Weights of a small transformer language model.
Size: 13 layers, width 256, 2 heads of 128 (1 for keys and values), MLP 320 SwiGLU, vocabulary 2048, 6.8M parameters.
MLP neurons of a small language model. Each row is named by its layer, matrix (gate and up: input weights; down: output weights) and neuron, and shows model dimensions 0-127. Each number is 128 + 32 x the weight over its row's rms, rounded and kept within 0 to 255. A neuron's up and down rows have the sign that makes its largest values positive.
Before each neuron's rows is what it responds to, as a language model described it from the Wikipedia text at the highest values.

Temporal conjunctions, word fragments
L3.gate84 [102 130 128 103 127 137 132 113 150 194  76 153 143 201  94 189 135  86 164 148 179 152 121 126 165 205 117 136 128 143 153 138 150 102 118 140 102 113 130  78 135 125 110 146 143 154 150 166 163 138 156 217 143 140 111 154 158  77 105 108 124 101 138 103 122  86 169 143 110 136 164 129  49 132 129 108 176 148 192 128 118 119 140 150 168 100  79 109  72 140 158  79 178 206 150 100  97 102  98 167 141 106 132 126 173 103 175  72 111  98 144 111  80 195  85 144 138 114 109  86 163 117  12 165 132 141  93 134]
L3.up84 [ 79  91 181 183 130 107  97 141 116 147 127 170 161  98 125 110 109 128 137 177 146 181  84  84 170  75  76 173 140 125 172 175 121 113 123 173  63 133 132 112 178 188 134 133 121 152 130 123 125 118 174 136 127 131 161 170 130  79 158 120 147 118 134 151 137  87 105 135 116 125 119 137 110 169 162 159 104 143  68  82 144  95  60 104 102  80  76  61 136 125 139 137 133 101  95 146 132  57 129 125 147 149  74 108  71 157 165 133  44 111  85 124  94 164 116 170 203 138  75 112  78 118  76 115  78 149 155  96]
L3.down84 [116 185  76 133  82  90 124 116 199 203 125 126 145 131 153 176 109 198 120 135 122 135 124 143 145  94 123  80 121  79  84  70 154 167 145 121 102 128 155 177 143 112 132 120 111 166 132 117 130 196 187 135 126 129  88 108 140 174 148 118 163 110 143  72 113 159  74  76  87 160 107 134 106 113 124 130 126 153 148 125 108 158 161  77 138  78 144 130 148 126 117 119 127 125 134 194 103 150 105 118 134 139 155 170  96 125  11 165 161 115 148 150  94 153  99 154 109 135  71 133  81 141  97 114 137 132 120 106]

Table zeros and mid-word pieces
L10.gate277 [ 68  73  94 137 181 107 180 147 131 107 172 142 161 164  94 163 127 111 130 190 180 106 131 131 135  60 133 209 200 200 185 129 120 113  82 126 111 136 148 139 124 145 128 123 109 134  71 125 143  99 134 128 159 122  64 118 102 151 152 143 179 168 136 111 120 129 101 104 165  97 106 144 126  92 165  68 208 128  76 117 150 146 126 132 144 111 103  91 113 147  86 167 142 121 131  42 136 150  85 150 114 141 128 107 125 159 118 126 135  86 143 196 152 115 117 170 162  87 174  35 148 161 130 107 140  77 111 176]
L10.up277 [113 140 124 132 132 124 117 147 132  77  92 152 119  61 166 142 139 175 169  50 119 121 179 174 192 135 100 136 122 128 126 133 107 160 162 138 121 173 169  87  63 126 119 133 113 152 139 155 100 129 163 151 140 108 123 118  78 122 123 117 143 148 127 149 108 125  75 134 139 108 137 142 154 188  88 138  88 118  86 172 141 136 130 140 154 141 102  54 152 156 144  95 122  96 120 141  87 158 128  94 146 134  83 132 122 122 150 114  85  54 187 107 116 125 102 139 145  95 128  90 134  91 109  84 112 163 106  70]
L10.down277 [108   0  85 140 183 119 162 136 177 152 168 164 107 104  66 156 137 151 137 114 133  88 158 105 121 115 142  86 172 141 131 145  91  83 153 124 103 142 152 112 152 110 113 153 139 118 116  88 145 150 122 119 172 128 154  88 133  69 152  80 119 182 186  91 127 128 148  77 163 167 128 118 154 140 120 157 177 125 117 161 168  84 166 145 133  85  84 148 134 103 168 133 138 120 171 113 116 134 165  65 123  68  96 103 163 158 133 151 114 102 147 181  87 119 167 126 127 106 115 173 119  95 157 108 137  83 113 112]

Time-phrase openers
L4.gate302 [135 105  94 161  76 118 151 123 134 139 113 128 193 101 117 141  70 111  91 174 151 101 119 127 148 137 113  83 150 185 114 164 164 129 106 188 129 160  74 126 102 118 129  67 167 121 121 189  79 171 124 151 131 103 150 116  95  91  78 138 132 139 132 150 134 150 148 151 128 173 133 112  64 113 177 113 174 114 161  99  86 109 151 129 119 102 136 120 107 101 124  93 111 153 196 160 130 173 118 147  76 137 122  86 118  85 131 120  73 105 110  54 160 194 140  90 165 203 152 115 192 104 112 180 155 176 174 137]
L4.up302 [ 93 121 153  93 169 177 112 215 187 189 133 130 147 119 165 107 122 174 126 123 121 121 119 100 153 122 134  78  88 102  64 113 145 160 102 144 106 152 138 126 119 135 196 130 151 152 112 132  92 175 189  88  84 153 109 129 146  51  60 186 111 153 158 144 143 134 168  88 147 171 128 111  75 126  55 168 129 152  94 116 113 168 152  87 161 112  89 136 159 133 130 164 154  97  86 165 155 139 127  91 103 157 129 116 114 125 149 107 104 139 141 167 121 144  94 125 144 113 112  46  81 207 167 107 138  92  80 165]
L4.down302 [138  65 133  95 140 148 120 130 109 205 109 103 129 128 128 144 110 173 132 115 160 139 130 141 141 172 110 116 179 162 114 120  80 129 160 106 159 106 158 189 176 145 174 153 111 188 102  98  93 157 154 106 194 110 136 126 107 111  54 103  85 180 164 114 119 117 138 103 120 143 119 192 148 114 116 123 172 142 119 161 195 126 108  84 121 130  83 127 108 173 103 184 139 101  90 122  73 104 150  45 121 152 109 137 176 126 111 193 196 124 147  45 158 136 129 154  73 136 104  78 139 150  89  76 181 165  82 122]

Sentence-opening subject tokens
L4.gate265 [107 220 104 155 141 135 146 111 105  89 144 122  99 151 159 121 136 119 147 126 121  93 119  79 120 142 165 122 122 207 156 107 194 148 124  92  71 127 177  93 130 126  86 132 139 148  88 107 166 156 152 139 118 156 166 128 145 101 132 154 100 115 155 127 136 177 169 102  83 117 110 139  95 177 144 143 122 126 206  84 179 110 126 170 125 119 148 119 145  94 136 119  90 193  85  57 107 129 115 106 210 127 105  92  90  78 128 125 169 160 184 137 137 109 128 110  77 175  75 137 115 108 155 104 125 116 115 102]
L4.up265 [137 119  75 197 171 201 126 137 153 149  98 100 127  82 130 110  92 165 130 147 140 117 159 105 119 153 128  81 121 125 154 111 174 113 110 106  75 166 186  67 129 178  96 112 146 160 140 126  98 161 116 114  86 171 160 206 108 125 118 163 101  94  96 162 123  83 124 208 200 170 131 137 106 165 112 153 119 146 107  79  79 129 105  92 179 155  95 118 102 126 182  84 143  56 109 147  95 127 193  98 132 173 141 154 111 141  86 119 100 116 130 141 104 119 104  65 122 137  45 127  78  85 163  81 184 111 126 148]
L4.down265 [129  88 144 150 134 129 122  76 156 144 122 150 221 136 105  81 139  91 157 135 169 132 170 134  71  75 128 126 110 108 142 115 150 190  91 128 157 158 101  50 177  75  93 122 153 149  90 163 122 150 133 141 141 126 142 166 168 146 188 126 109  92 127  74 128  98  95 112 162  96 118  93 102 125 171 148  62 160 121 127 145 133 100 111 148 109  54 163 124 105 130  74 128 141 165 179 102  62 170 120  87 150 142 114  77 128 171 103 163 113 141 143 159  95 139 133 110  97 221 175  97 149 116  89  98 151 124  91]

Mid-word subword continuations
L3.gate110 [155  52 177  78 131 150 108 128 156 163 132 138 117 155 166 134  64 119 162  94  67 117 168 132 182 120 122 132 130 114  95 138 148 111 152 124  89 189 166 108  96 162 140 151 160 162  92 100 104 161 166 147  93 128  60 137  70 137 113 110 146 114  80 162 109  93 122 162 150 105  97 175 164 121 135 115 139 163 116 154  78 125 156 119 175 146  92 136 157 171 154 123 138 129 214  91  74 116 165 141 117 145 124 134 117 115 141 110 170 118 124 172 182 107 102 138 139  78 124  82 177  61 103 124  96  87  72 163]
L3.up110 [117 192 139 132 178 128  70 141  85 109 151 108  39 181 147  83  83 109 107  89 123  67 100 143  88 130 177  88 146 137  78 161 108  63 174 129 133 159 159 112 196 162 129 121 140 195 125 118 132 154 116 156  68 145  93 143 157 121 172 141 143 147 108 152 102  82 146 123 118 156 117  97 118 131 131 165  97 100  73 137 140 181 117  66 206 136 155 165 179 113 168 158 186 129 148  97 137 103 115 158 141 153  95 119  99 100 155 127 129 124  87 149 147 178 105 126 111  76 105 137 115 141 104 133  83 108 126 137]
L3.down110 [137 210 200 120 130  80 138 144 122 106 200 128 127 105 146  76 125 119  61 124 122 110 127  97  68 112  74 112 152 122 112 146 154  71 157 125 149 141 116 132 185 131  82 100 148 136 202 124  94 184 128 139 140 135  99 126 120 163 133 171 134 143 227 162 162  93 155  99 121 122 134  55 156 145 108 131 113 147 125  84 159 191 150 130 118 113 137 162 156 122 133 103 194 105 171 116 128 143 107 125 147 104 106 117  54 109 130 182 142 153 115 135 126 147  84 101 151 105  61 111 101  96  53  91  60  56 116 210]